MLP neurons of a small language model. Each row is named by its layer, matrix (gate and up: input weights; down: output weights) and neuron, and shows model dimensions 80-335. Each number is 500 + 40 x the weight over its row's rms, rounded and kept within 0 to 999. Numbers have three digits each. A neuron's up and down rows have the sign that makes its largest values positive.
After each neuron's rows, "fires before" lists the tokens most often just after its 100 highest values on Wikipedia text that the model never trained on; "fires on" lists the tokens most often at its 100 highest values on Wikipedia text that the model never trained on. A number after a token or word is its count.

L11.gate293:523584443504514544547435474514475532479483496470582515475484594502522471441498532543539481461552451495517551508481497525479471427531483453549451484438518516518509402515469561510497435511487508510537556504489533462494528389477553536534472493500520545528510520520484547545512471566557515545495444527471547581515487460504472484519536523560574506473515523515429430506509491470562447456529499517592501515466549521484557485516459482463453379533561451587490535459475476452546480459463422463485388491505453481447470541554499488476540503455435465524462499476459490550495470458525516501481499499514454483516514537496492491514414473444476495531488479495555485425556447509533457459477501467592490538491579526425524504492516576474563514508522518455564497524573424485530516433382425
L11.up293:492545511457544504554536482493465535476482565447592464461563470534542460463478551521521512524546466546473490433476507612513533480494502467458484532470427511558507496523485553513516503572475489426483532433486499520510523468467585484467475434452508496459459486570503569535566521506501588516550485471527516602543522514465514491548470433448515486488468525482499518550470408499510520396411474489475552514509426493522564442504515503396498473550478481483494480488487515551534509501538515458441504460531463471558496463487419467479510461494516462441491475509522455481420433478488477462504504482447536521515548525540415522539502527505391505556464501538523524429504486456483502492462478501547443446544526482467467498532570540456597436431549456524521533510533422483473468434507532
L11.down293:522483494441462481466501507480459479461453483485484492509509452493535483514467446446480470470524507530465518570456518532497546559500503500472526485511464508514447498414532477456503452517544537482496497395533472597480573453470557528587517431543504435444452465536461527507429508470461472467485549470532448431477468506459597442514549433458428513497562501517498468529426593548489541452474559549509407472462501469516548559485471484527502480550523510536509466454509461510522458492475530430447452529505505506505522480532482474515514434523467434469489613558536507486563520557493445538510474520544483515436445482573531528483482485553495493466519452500488508451542492481449467569490484521522575462487522473540538557489466503430544522480488544525483475479480511549507523452507501
fires before: "0" 38, "1" 11, "2" 4
fires on: " " 64, "." 16

L11.gate182:469494478491501541496508531522520405526602523520474542483507498463467537493470563472483530501477505523504485451549527468455548540546476516589489446516449494481530596537553526486469539513505508492506595448520504592492505547476483550493486449553476576394578494560467456529549465579616509502492468419465438426558531474464538476492427496458457525480594531494472526525463512541501457500508524472444513540489508475482544516497483504487448500522458529506451480434435556479517520517521477543475443521484478525541482537505469532542609490531556528440509536475523513506409535504506488489475582489597618407504467521513498466535512509484503468510445494546497462478537535485590540499465526570542463487496473524488469515492490486445481461575631480556518499510546478456449505454515480
L11.up182:567530521538460470484490510480541489495558495496510537544480480538509468488552475516468529513491454506489568528414406529475524546461511524506557553555493490518488463621522461508534417519536475541506496487552468516484499492441393455430491557489484527515476543480420473432463494507528475575529515455472453486532489506446493487525489513443506498490484529555527504416438479492533551487525530502437532565463547404557482508532482575448542463525492533557455510488473514485516491487504600500512486531448505479559564542518527500544515557401464537515475534485529512510409538524456527506513485471518536539556483569519521530556530519452509466465456482480503554531516516452529517523529440581465556508528482548588460506487505404480438478477590430548492504480526540510538438474466541
L11.down182:548506491500498455509545447516484505552454489523509501491455484455475553465504539480479506516511519486421495388489514493544514543498499432507483462585494587506500463461554456474520441488439496534526550452518593484499519499553509510552558470462491533482534460591461473520522452507510466511464509481492521544524467422499525461500448474498458513436552538545506506489492509511487487545492519520499453465462508454544460486533464489554438518472537535452549515455447492522500507510558527486481455558487479543549499454499449518511519545557491428478459573560462481448505573433501567500553502495543578485441449485494522470543540572519531480522526471610504507420589580502492515572402438546464499471557561524512507459543515461518446455493466516556480511484518468577458513421496539
fires before: " " 93
fires on: "," 84, " of" 12

L11.gate58:517550501486493460509458538520489518494547529543490484449546504547526540493511513474479579468551492475547512583486549491515537490521488421449460469537499462543442503473527526533483435482514517490508497511500574451486415518513562422494518464503457514485495485488442546479491492528483497503506503502511489550555431449536396454525434508479505546514478448533516483502530356534456465526487516507485516523470403545512556520549531423461454553459436553482491463544447498519478517525470453547420523454504534452561558503542528482528492568442510444594507557429583488535538408457471532479464480513516492426493551500476498551460438527461553548501472502515569569584432487526482498537544527488502497555481513494431457530513521514494481512548536554489477449476523463489481516506469535
L11.up58:512462508540534565512531514533491490444607477464518583455517540536521480507474531477492557554496485420432563537527452487528530495463496483537550498493520506543472489456446477478471526504429446465509511474553518399559400470495528463591455492517537469440521508530501493520497567583499486541500541477477543485572508472486544496426535458514532466499472508616573520539491511573556469494454628478430482484594500503451426470523484424555448446410560565610519469538524518530515515475491519479430476478428557518515463509502523502489474527484533446558469484448499491542473516410539501427512486534505487432458517480520403546505511491522519520552481534538473522575467534549467462518522453458554497484512502475491417463438495466570496506504538495497458510522472452499525499506528476
L11.down58:483503489479571432507491605511407476451520511445540553575440566450513520497484477564491466539561402510516504576509530407440480466512609542451534500513429503523475555539524462508535451470545544448405500546516540501499422484433556504489492500539524514536590512485467445509460434506464534466474462414499542512501461589512526520522450480486440513590499532469535490427483491534567519464515501505514506539504494465485505448487521535483527491502475464492471594478492502477494620516520379484590526427531512527514504513463547468510497473480450497491442576588567529451478505520495479490491494535470506489531560500497484519488442487520500480519438523477587460521462488497477495534531499586487475490461522416517519488471479531519482521541504520547470435449507426486488440512509505
fires before: " " 40, "2" 6, "20" 6
fires on: "|" 38, " " 23, ":" 5, " |" 5, "es" 4, "=" 4

L11.gate1373:548488493566565496539511510385487568460490473475561455489479456563498484462505488557495507561438523542480469450543474567505509523531483458518523459526466454574500510471489545542472531507469499429580525499513582472477474540504530461529543471460456498511492419454543531560508521582469588505527517455433508485523542551508516503540497593563457506486503503540512553574514488515417501457454447573492508491534549534470517398528510488521522539508411522539525522490488554391506523540493549568509536495518442479444558498475491552589414556485505494485525542473489507536558499508527478517509461513509446497562551527490570565527437451491492548469464572498495528498509437545465549521502505532479488518486493506462464536532483509593504419521507526498497512512457592476500481573552470
L11.up1373:531534455509484545490485523489472474554565476516520564562462495476512501484512573524465522478578495453474445613455513521512528469553473496534539516507485551420510469486487575456480439530450451512573484456549501489503488540478475549541509443527487483525505508510465514531505512454465476451540512449539492531495490553508466482498486522476529553549437505504522494506501515509575532489441531537532471562500539524490465562546557558577505506501516487505447534573492547489559531490475505502464556529551511547544524534498451556519498513520526535557456546527448507505514468517460477508502510485456455468533513488464465485542528535520503568523481541459416461505494516514476448512489453503472505515507531534448512479511562464504413524461526501566555545434540444418579499457449522
L11.down1373:442465486484541425517530565397470453477581532459506456440489492479518494462473437477478412485483477452505507549520557557536527468467474450521559427530445534480530479517590471445497459544476513479490543561421483483464476508464544483503503425498480466562449555522597472541509529465541530527492483546514450435453503533467515506459433523521575550503486561470543511484507523528507459489518453513468527491511458515498463507434472509531533487525507513557504505511558501458568447513515551536493516509545531423468524553444525529525506452470490496528564525514448461430519535547609501484499527531510550575527509480522460480442535534561461491469527511524469592539513485451435536530468551517371434505490445482450503450522458496526420564464445536527593464518547437483484606480437500
fires before: "20" 25, "19" 9, "0" 7, "5" 6, "2" 5, "1" 5
fires on: " " 81

L11.gate1978:464529472515542507556476459485539497490439544519454449490506516453545470472454483576474497456583492486565468556483486497476455517545517432527492539477559514541469450495518475520446525552411515472427548501565491444506532497511538533481508510519498530482456524508560552570493492470479536523480482513575461514524514474470494563543533515504563424480503467490423469549537490599588548464494548443387472507504530474479508515463491506471474479523452546547445381467454517497475417557530512541457530513549518504494502515570485478472484518469550444476505527554475546511504482545514506543561557497408422549432555450521436531483442466511380470440493431478544491512543439485493479490437487512471464500499567473500447548512533526540508530468518538535481429483518545491509452473537451
L11.up1978:494507541469550464506401454505515480475416494586449465499487576472520521534509453484499461477488414500495531487526502453476552485452493468454466452494491554491519512537574483495521491547483427544557534502579504456504543513474547530464564510445565474493346591450517494466511500543476458530524495624463449582402551530476502487470502489461490515455461544495447613504514455457482544521464481483463494496472451488480442474539499515459474553508506516508402481492505464481470539484467468432483493494537512493538467536554542539474459495462444444470448540512471429477508488570437488535480520511483476484555464484539535459556486535492492471448544498519527492524514515527425455500547485513428479524467475512578514533581491483522526516453475542516486553477530483512596472441488506
L11.down1978:468509505559526456508491530450536487507469499484544473559481472514483527542548462496513475481420429514519558407463509485589563545443498485482492489474425523506441466409527497506471477564492535512488496464506501489521468487443481542517541506515518517527468508510538574385517533406474449540510516525470431536486592442540484545494516513476479546502492479510471554492479473485540502521467459479522550567501531466496474444538570535461478518536505432507471454526500528465500521543503517483521514544501569464523497499503497509454488460473478494498486563557489467534497498611448480507498453507553425506468518505512474498579536541460493479436556507513501492461508496518488500428527492514508486503522482444482497465481524455494437561406512537457496477464506512476523605513507595
fires before: "0" 36, "1" 7, "3" 6, "2" 6
fires on: " " 54, "-" 7, "–" 5, " -" 4

L11.gate1068:546478502564468484464487494431496460478462512498501505484501506503515531454491559530530503416546537471447499560492494486490569524455531486509469540483560444544470485511557505491471496447472524437476536522529511429528494483507508509461434530510519475505558456522530508516513481475545558532509540464507484480486442490494583510505488492450447467412502533443529461546514498488468603475475472467505489570453508402487512474470512532578501440521474504571519505492489474512430532525464537492563534509489498519467451389522452556444443555508504508504511437434526511487506558505443459500475499548512590523556477498499468545465466513470477571550471520501459443488471519516488461544475525500477452550494517467559464588480512496439409527474544499533448502539538522547473408414562526
L11.up1068:497497561470505452475510422514540474503441550404533483463558459550469537527415510540549480482433448523521507534515507441505436464496462449476511494488456516568463506420512553476452505552493475528512511503449497536538505557464470493482525456489563503537474503535515411499480451489527545510543475543537501460508499475511492487450417531582526571447467554505503494532519518523503543463457539470529502432540471576466392408542477479502501483487505537520492493454502536444448508528477501492496498502502500468541470494590502578532525465503462447508522485474512512546466455488492491508385501566437528490571469461413524485523462517459558450507538526565548506491530551462498509460574454495537514524551516516533519478485454516466504520550458534434551496517506488483486424468573498
L11.down1068:485489415493520535487510458436496456528498516444456477549508495442507535523513495503493474495533529513400523519534531534473487557561532538521517489546545495514443526506475572439589503484549468501540502461472510403508520471495472445472431441454493489539486477493519435416523569559499523415519468421516520416477451505509500469520494452477493462460574494532510438480513503543454576471457451450556483524496520440489502461552517563533511481489446604551561498422469479489453527515512568525491527498578512467501502555535524484525568510467569463496487431403464549530536501475460499484544602523503469421536469482492541522498498468479526507505556518484496473470484478544508502494484556447471549521509478505494440506517516494482494517529465521503497493456561447553503460477478527
fires before: "==" 27, "===" 11, "The" 8, "In" 5
fires on: ".\n\n" 85, ".\"\n\n" 6, ").\n\n" 4

L11.gate100:534510471529512571518510557550506525513484506578441469432541503491508558533527502550528471488489480575485471554518520488515544532502483485494468552467524571517489501490570443571441489511449500467488502478519558523492490460512530448487470482492470443454521486507492522497515516484531540502494486549501593476465551455478480474562475564515468524499367480582499467554488469552568465488500493508487467478452480519482547458521502592517466466514512507547553485564502546550493504516442487380485541416540532439444422455467491529456498483543520524490495554464528504539472526502463507476502470472447587562497474498494471479526519454556471505508504527480444522502493588549514503472489505532435434493538500505479512482533480491505453500518494635544481490419493424433531495524474508
L11.up100:502431465512562498482549509455564537474488523478476437503472469511493567554597533474493500503456509553621594500483540507481465506535487433547544440475456531525449510490473494490543553482514429486463533591465486612502501537530519526433549515456539497476531482427568466458506573492576465452493488530467508428511437519462434486559497481486563575399449536505503591442529449531524478475467445486484471501504570475464520521532479497430518512439562489496514555592512505579524525489467528498492475513478500460498541515451517475478481521507532457459497554473535500472497484486473484457520519477510520427518444477464544415405447536407496509480477492527497444513540554501513463461527535497487534500492550491479511548500462517516473447627452540505503543513565453490588448555480524
L11.down100:480546492505539438499562502527512541482528505523536461524553481516454513494490473469439486470488498474524506460499498510516594582488517554517480493481500512509512549499531539515496375520579460541526611572461515461466473533528509495477414512457487485507466464480532427453502482590474505510561487528571544496541438455523525448561460606467438543487468468551490497420461553554468539463460503458521530550462485436503560496533501519515496489558482489457571517524458517551466517580459423470520565515495431481440445456439456543537469548481524485592448537503427515509515529541431474428473535508499522538506470532491464466493506526518556516531520504501515492529457577513456436543482525439472458488501502435481528560448509511448527494525509603518540528581459438439515528518478447
fires before: "0" 18, "6" 13, "1" 8, "2" 6, ")" 6, "5" 5
fires on: "–" 57

L11.gate2151:489494506467521534531509533513454519499499444480500442441480435421497464447558534469516545459501500454517514512561479470510512492468558463529565532454446376468530470503450530521407451439466466453484509540507548495450476475480444513497561466417534517523542491427493546443522472548427491553555573515528507508494505518509434502443499487462484481466523617524499478468488497554517513524417496473450584518524548495507457522512493475468509490498511574523487506467548501617398442468488456504532473541503558512475528593510531491511551548437517489492576523521514536487534471511466574511474473519466491575470574536526493476462556527433477462579477471498529472521483504544500552530527419481550411563464496471423453526490429484460500521517545563549558552496536581473530535500564479
L11.up2151:550492484590528482452595478446492528453479451516498489564460542503425540522531489505467532484539504497508444515497490488489470479469503472474526459537533429470529483439501614449435568417488532504488481541435513484509515465439478492511553417452487531511541492456540497523559478532473498521593481532471466535540457534452541502504490525471421503548532457507553514492524527517448545503478489494451546482447410431524606468453416522507513486501510429527439493407467531610504544539481454457469497552565539461482583489534515548548534509460491548413537523492479484427511472465448446501484495493537566499536476537468555447447469431442525454604444478493457461464525463462526494488521428509550469471589430523501502509524511453523508497519524561546546492531539466444527519583497558
L11.down2151:511465488516469458568544563542449529485517463497468513467526489551429474567540397544468445537477494453492539542466478557484463519548458485464524516509529485505518483421496449480482418495515503451494530467458470554472519460539489490524530531524509439509447447490555517527480543446551488484497520532489510497472455451555543499538529464553454510542483465493481514566509538612429460502465488482557564563450464540539507489532446486526465511602474461509521482525538490505417463499520555463570435560530484543530560423433480492487459461471496485542440617447521527423547538535562519489470555504491472456497492527471490433514489467486573482509506477484483470521576438498530507520465484507502536492517435439553532461469541518547463453504464491457457457529453508567515523495527467
fires before: " the" 26, " " 23, ":" 7, " a" 5, "\n" 5
fires on: " in" 50, "):" 5, " footballer" 5, " code" 4, " as" 4

L11.gate1245:471527471564466512509500530484525537515446482494506555523470577467479542592470508514490490492472512493558478529472485501484425439500523516581559452501462481503522552577517475480462513513541512462488446545456497497551475542512498460516546461458495488525571527502439473515526511432483505533495527498495545491545498572501467499509471492493476542456596470407432461552522475477431486453449469453530511520482479500438529490491468470489493524546540525483500507534496480505495495500446570453557470501505476483455547407499453470505533571501469434561489523452480443509534500442516518419512478516466561513539500476527434517475506503478505536474519514495493455475497503500460535502464527643498532462461556557509567489547519531491523569554473471512497454574514501473488530514522516
L11.up1245:435521544514453462522530539469530418472422502499547506535413433461523459463488558581499431551567489433511456519494499449467525483555482519542523462501528569550565476499518499457536487435501554501446527510504514496585460485545526481514520448491477523580487511436481503462499544492456485505558549457507542513500554500459447542498539559542461519552510500492537446574469434504452571521452521501510500426558504453437447459543404480487463397521503532572483469546558504526481462529524554558409511481454553538435479457489396516560505450565509473514500494526539475465504545523523471474498466515498504565501468538500494428535464526520477457468407503569452572520482541523527477548422454565481489567522534537510552543435465479471491456474479445532536415475561574469520565483517466
L11.down1245:500556529538464522616483508604547508502455507528487476503455588552493499477488516565505555550455540485460475468550468560449557445480470495574483517460471482495524529558515520530501439578492523503511546503487509499517473536447474490505521558463508507477536519533497483490513494522510512519535477564526446486503505476467460515507484478466440481535468494484442451464427539495497531425471497590607490506503445502519501533475491578505488429539525487511444449532495505436494518498460588452528496551525493510470558407549511503496528498527512520508517487513520427467422448497488477418495561468471523475532515483530494480596536479440433573504460538429496504521516518419536511565510510584546463472462425477526570497561475531523461493462480522475466480512443485512464497471526552
fires before: " the" 50, "," 4, " his" 4, " " 4
fires on: " of" 33, " to" 10, " for" 10, " in" 9, " with" 6, " after" 5

L11.gate1140:516467524524518510550491521473507493554491488527516428540509450474444512496411502525498453446511521572440518578462487459464506469560382510524544493496482462514441521512443502472492494590509562423479452559501512514545530473458496493485459573460650558530485607509556453396519466546550570507555514435484517466487524511503456450489532488482489541453477551507538536508512495430499492496501412445524544511553502505505451458452550478357600465527468516531523513538498513544449463503488439461560545491476553509497534551503444500501445545534528495532541465416475469534422506532540551516462468446503596465551588491459489546463478582561512477529571512524495542476529482452474477525533526601540512509547543528458562537481531496501489525461537466431440446520501545530434484443568471
L11.up1140:528517594525501463462498540516452502517414579548496476519500512500524475485458523432524496449447457559469511473465530445514506473415462418584506495501495537447436496472556480546490440488500578516454499567549544451521499502524427473557530461511518479520483508515416443495452527460510512503536557454546459385589466500453502463426492544553494481466465533473469491488513476528502532479555574456450504496523450452503482471600525440411503561550455580502516471406513494546557430498542482461548580511479511475515498515551506508421529473553492482513523521468513573522571511479533526516486492564435507487567530481468497533509482468497535543594490563485473525482491501536522496545527516546533475498495455500537472518481537509510526495461451461515443503532472557517485498488501510
L11.down1140:543510442522540505459425505546502502528504561520504471383476426507518436589433463470534464481468459438468508556534516533569482463489455502473498491504517494489502508452478509492447525427481586492525458518531542476549516507455487523502433517521480461395460512498510427588459492485476518494481522502440487513433439504474476582508467443492511550558507391532573475501511530519518554537567535531533437448451515542480492464518420511496513508507526485554499450537470492492523509506517490456478516534409461573493520479465493547540449477550502555499555520456515599427533462528499471558546498497502453530540489471550450545528471515455422593521552540532586487500433474515541513420510487518504510486563516539570517447448538525505517538504507468454525484547519445480495513466541552
fires before: "==" 31, "The" 8, "===" 7, "In" 6
fires on: ".\n\n" 70, " |\n\n" 6, "\n\n" 5

L11.gate1494:467515479483519579494476507568465523506457540527404474566492513496505470493495560519467510470540504532565564442436529429500496520526489458507520517485492518466503509484503594487559482516561526520514473495536521496519515424476484486483480515437498602518534481501516506486430491519500566549504467493514481521505490485500466565546488477515468569554538513482464447536518521498528506519516473479504491518554538455553470537548485473464481425492525449546422509486501449583425464520491502518566502544504506455509464557464536528482575520538450494539496492524423457465457502485522478500476495548545559499443450463476552481462566494455489492539488459507498479590474509440531521569522515513508423543485537541539436469504411560488533437515589537494542526566544497478465491499463533
L11.up1494:405505412492490471536542451507502485511399502535469507452473535479513467510520554506450471543475472561593452524636518455548449549508526450509425473531480524565526524518530518438475476519446485435515463502519521522533449498536522479487542422386556477517526434490460487475493474485519503527483543535502468505497438525485504419418534519504425508489447556501455505497450530532501477489484444445512472462541532498478489515480448483482477451466448538494503485413442490473489556504507533517522539549479518510499529457460494494414523515507416494477501521423504562530574558568520458535520512541540501497450478510538531484471540421498459467583514499517515461513435502496533514532508575509508543454495527494519465534559484519514526451526526515547464517498459487549470523559580484
L11.down1494:486504472464502469517563590538504531552539522466485499520473516549482580528556544550507504496558523471569465488504569462493510528491512541486576499476438471515539514509557507419515384453479541479548452501474529524562476501546511508522509488442514437542449475515486520419569553462451471465455527536516468540466425566487486474478530537485496464525500479527433558505497533465582421460469532527495490514531501461514490482529457537433590424452511486473505510499629456510535574473500486452484429524551510551522520487524476513484462532487550508488583484475501511472489466557510547523535456439522560477508501511478474532489506551457497502445531562525519504496493500462533494546504477521500478499522555417456486458479506560498348478530520456522487464487477537559565509535553534
fires before: " the" 39, " " 12, " of" 8, " his" 4
fires on: " of" 39, " in" 26, " during" 11, " end" 7

L11.gate588:465467453468561493514558452442449486475425586491524558532491497418471550497478511512532503511523457473513484484524524441572512475469511521492543525487493509536471515534520469500500482502569539540511433534575484494479505469416534436536530463548547551458520413529431495495518457499560566485481493460513510468535522521504520498481513523503564582468434578445510519525506473460537517514466434511515538471560481480515452499482448487545540408453528508618462480440497525507492487544434498488525472504481497477463481509508489561509526592567532464490521406465526468499492460511500428433431496459524569448638488559532512500497464536558455507489534521526494531500461465505464466517523497484489513502524543553533531522462433439470511419525551446558539448503520534482453432400563534
L11.up588:516515540493476496526522490449455497470436492511529491519474493498491484528502520528470479502525477472505523576471422488448513492440472482454493510559530524473427532537544516481480474530534575451479471469564500513522518492459470449521521536490569489506463458510461408473540526474473598513567484507505501506494476527479549498504495484533567477454414579413535498483453465555433547441502476519483552489501467509453538489509491552448536508499522470585444457499483485482492510530441434496597503461505486563458414437467569593482510556596523428523558537526528505546552541531503448576459586534514526572535552488495535452465463548513475498507533530532392486470479445552521534480550535476494514513485480585526452507470461584484475518494489473526528514527528532494489525477521469
L11.down588:506496507524490493550458463529523512492492533549476555465532512488524501539499477525463522469492524459432484561519487495464454526500491473542419532560468545490541481500489510526504526460479549515493475530504481526510455535478448489567524533479536500501493500540444485502549481482488478556531501517535504498520469498500569508502537528498480508515476525471501520509510474502490505458488492542489455413448500542469545525527508505503548504531472536534433467552562522459444470462443394609540468496496511476456530432500595484513489516506500469505503493525520530443466448485522520466488487519498516511517537482504507504470554518455525508519512531574509521541502492505555495458494488485576506472516497575479508480514548534486481473500519527512498540544491472505546513513498511
fires before: "==" 27, "===" 12, "In" 8, "The" 7
fires on: ".\n\n" 83, ".\"\n\n" 6

L11.gate544:533518574528481488420479519460498482508501511459557511452441525443527551491505496512521477514485480564490454536490545521471478468515501481506475486441554492552508501517455476443460495534444592511441451547529460469538510517464557497476577490485573577456529468506492468497511494457484548507526525492479554495527518501528485459458497524537515504509423529475560565545550514485480507515453472452515484468508502495503447508500516500525512491531453532606487462482427435498420516560487494495476530492506504543521464415491507556412454516551466411551506479521467516526496496441448456549414511538474606497511558494509485560517446569525486509533514513552423528461503497541537540573508462531502495502448480509519462506462430553478511478500540483483516549458439524512466444475553515
L11.up544:492515494510519473482580478468502493492443512490514513523482455501485483494459546510529499414461452513515534566492524520480485492511515494486500519563503516529363521476515531465460463529556483487457510508477455502532576500471496458514524507478572570491501445505448468500538467435522537454528506505508522494509510534490510510465440547532479495504467521421489479539474481491477566521474461456533507510530468510486451449444480513520546449498522508477457497476502514498498559548464510508550541487489472574531479466481505491451551525533509508481480518443500488559544488467498479509449490489455523518575511455494455523451399513536540483504517531493464468464485448490506551512541444521545507544474524567516514569491475503483465499508509469526505481505573539500515452485540480
L11.down544:520502497534538475511483525488499529498490506530508473562502494440469504456495562475497489468489446505539510504493513506495501540497542506497504515531561494523418500506529497475484492480584542508461489518499496505482548481505505519506499517468487570488501433498475541460430491487519508433509494489488530516509559526500493504532483497527513498480462490481470449488482511507482539513516495469481523538474498488536512469506533509495477461505471491502491524479473502516467567513477544513507517517524443480525478508480474498485496510506474502499505517463450436527489529513523477499442510497475517458543502490540442523450448498475502490505482501489518494466501479494518491512503503519461497528482491532467497547480491481484499490507446513481525513477528542483452508473516514
fires before: "==" 30, "===" 11, "The" 8, "In" 7
fires on: ".\n\n" 84, " |\n\n" 6

L11.gate1763:510503473505542490462499578495489538467546538474555453479465458466515550456527558448462507485464460447486484479455462466480470495598498569527483529529465546489478473561493545480442451546534434567471532492480479452512472495471533505579488496529407523455531502565450517496461490554468506526539528547497451498595480549484515465448473561472461494584499585526578429532505484493566479561515413482482497562514501471494506479538560571549579375447553443545537457462503456491533499480538522570453502464524525480476511562540535518472466511477509472547588503388459519477429463540566462492538519500520494441507514493472509501495454471478537569486397426549450415500584532492456463448548503551466437501553476518525485442490445515501505599515572470590495548519462533496468497516467530
L11.up1763:564486500492478526514503469518487405528555503498583506529510468461552488514556609537478470520516447480470473525451522468538479417610440502577445532422476561489472499485491440526473507510517444496460521418503521486509490464449557519532414552511474414442498543585464497557533488599500496509493517512470495539584470484534512461482493490432474400576516469547540531495494525427532446509480486497481524449555619457506517557484543542495562478479491524538525452461569501471532522440517497547487476487499501443544513478480425510462460500464501514540510503514504574476500519558521531448408512492529539473578514483472485444454497491440540570516550460560487430482475518567532583526478481544508515543537434511489477439492484430524458534462530523564504532500518464478461488447544493
L11.down1763:555483539457487508581529496564539404478536513489498494462500472466519435509534421451543539498472540506468490481472504483493499527594512477563452490509520537495481544586513538503485443469506498517465445456527472533477458463537495488436451521542460489485487549493513521468487463497564544548489449455519513537563517552535440453470459533439439461484503482573521550529544521519481538443481406545494475541536534528481501574451482505498516505452508549521419473439544483512461516504562488505485436458466542546561519461475513500448436551496431449472537522516474507501468603449517492484491515498527460505505532476481482505494504486537526482506546482513540513456588480568485497485499524595454553515492514530529451441553533516472518547565484551548438446465498499463526450479445564
fires before: " " 97
fires on: "," 99

L11.gate1238:549496477521547477476529454496451496517431527509489564516480491452462480513493551478516493462482453550483491562498510447509466501510482484491431592499575507567427428520482531455405467490515592498432454514461468543504500554459542510519514475434513562527533441461456458493477453418513514509543589508581565463523525517477487496463489511506504524462481524442549508526392531482470535508442477458542464504513503418491459457548436522476527503544521515579517424420471503534432453559441500503506497471485561620480453462467464615498468511539506444558483523448514496503529512463470498545426499537483535436511477522540470525556442594523527499482507486464469451498514469520504531603562523517459508499505476505498459586440442543421531504507512431532468520518516553523475434469508486
L11.up1238:526505542465486463409504482438534503477469509530589555497444437465500466496456509490546463444458451513519476560472537523508505467473481523460496527504527519510447527518546491557491519552525486460462459534471463480552562475459499467526511510488573554478448472520461472504534500461476521470500501530485475550464543498485548442505424522557516461540411560484580472465533473476469550511497504447478539447479495500496427448484471510521521479491501442568505479537467479530450505583497502440567539423520468527542488498453566519478553523536494537556463497499445500555538505494496492531459498506461558513590538493525509491495442602523575447496533436523412497463492470559487566517549458580510531485504502490586510541499460474476443482548493486539472470493544554491517459426464475
L11.down1238:536503500533517502460496483492508499469449514547518500498457476453515477517484525476514520469493446500477457489492484494512503476513475497460505488467503505540481529502515471509503506505536528485460481494525462511491508502476464498496522496492499559498476450523498462450472475459488541460528492504496480500511509467474477495462485446516543537493465544477557528509458492476465499500504490438483518489502491480524439516479486517495492472540520443571485515486509480520500488552463479486507517466493492457529466484503492531506490513498487483530470493475471483475515468510478473508484527488454521502541525492488503504515463554515512479496498443534499498482491507516481515530475489535487531515510506497504525534483424471452503492510498481496490480504512530508486510483460475
fires before: "==" 31, "===" 9, "The" 8, "In" 8
fires on: ".\n\n" 89, " |\n\n" 4

L11.gate530:494456499525529564572454465561572488496458465562477545464453449520456526589481479513490506498474474487517474536524516570539529566520477516476471537486481585595500499518499473468464515466496612486449523552457466544491490517575553487490551462533454586502553497489538529531465494553575512509466421470548550511509437486436497503515455488499609523482530560449473480510517470529479501451452414474515504528492493525543524467509460466504391438536534485565528572503537432535444517458443590508490515476552548477493428519514421578521509535499522472482503447502474439475485512473476481481454528476529547488464518526480522526462508438561529509516504552466465478503542364485490548552479439538471507511532551480414520574476528488510481507357532484507463471471534568540512439495522532
L11.up530:505420466591516510535542497511523493527492533532556514520501535460478472435467495544497515476557491511506606563528469461492487473503414526480534554538453450481471530423485456584467466543525579482491544511542482486492498545512421479492490505423507561523429537566516451561551439521461546491474432524493504514493481513498478491541576528521453566519488493515494494502533467505489486515471422486485555529491450522407446459519537467562445527512624494464501462525476490413556513574504572514496419494527469484471439533503465486490463441564500441416602540484536447421517497498516472550458512509471560500501549486468487602544481489520496542439521551499498447454511535483486526486517539491537532539501453489467560492473527512523543519458495478586483493455432528524495519556508567
L11.down530:458486455486431494491519483435444515449500440683512506495528496479539525444506474438474481498489447508500549562478449455493546500449465509483493420565549440518503447506518465471557502540501548502443489447586535530450556544476512494527496457495503492427444577495577433483531541467461506522500506472530492477528508457494573424550545531493566530552486473517457511460544489483559503548520498535496422528451427525460515520573525552469532499543503467538456525543522552521486471496498515517522500484487450403467498518469497561555388441510513453462538481490470535511521502540474455569488456505479539487453505577562468574519471510492523574497533519538392486494568426518567479462484453449428499499520461474547478441511526486427493395543459542492480519477512545524522500601531558
fires before: "The" 17, "==" 15, "===" 7, "|" 5, "On" 5, "In" 4
fires on: ".\n\n" 43, "\n\n" 28, "\n" 6, "===\n" 5, "==\n" 4, " ==\n" 4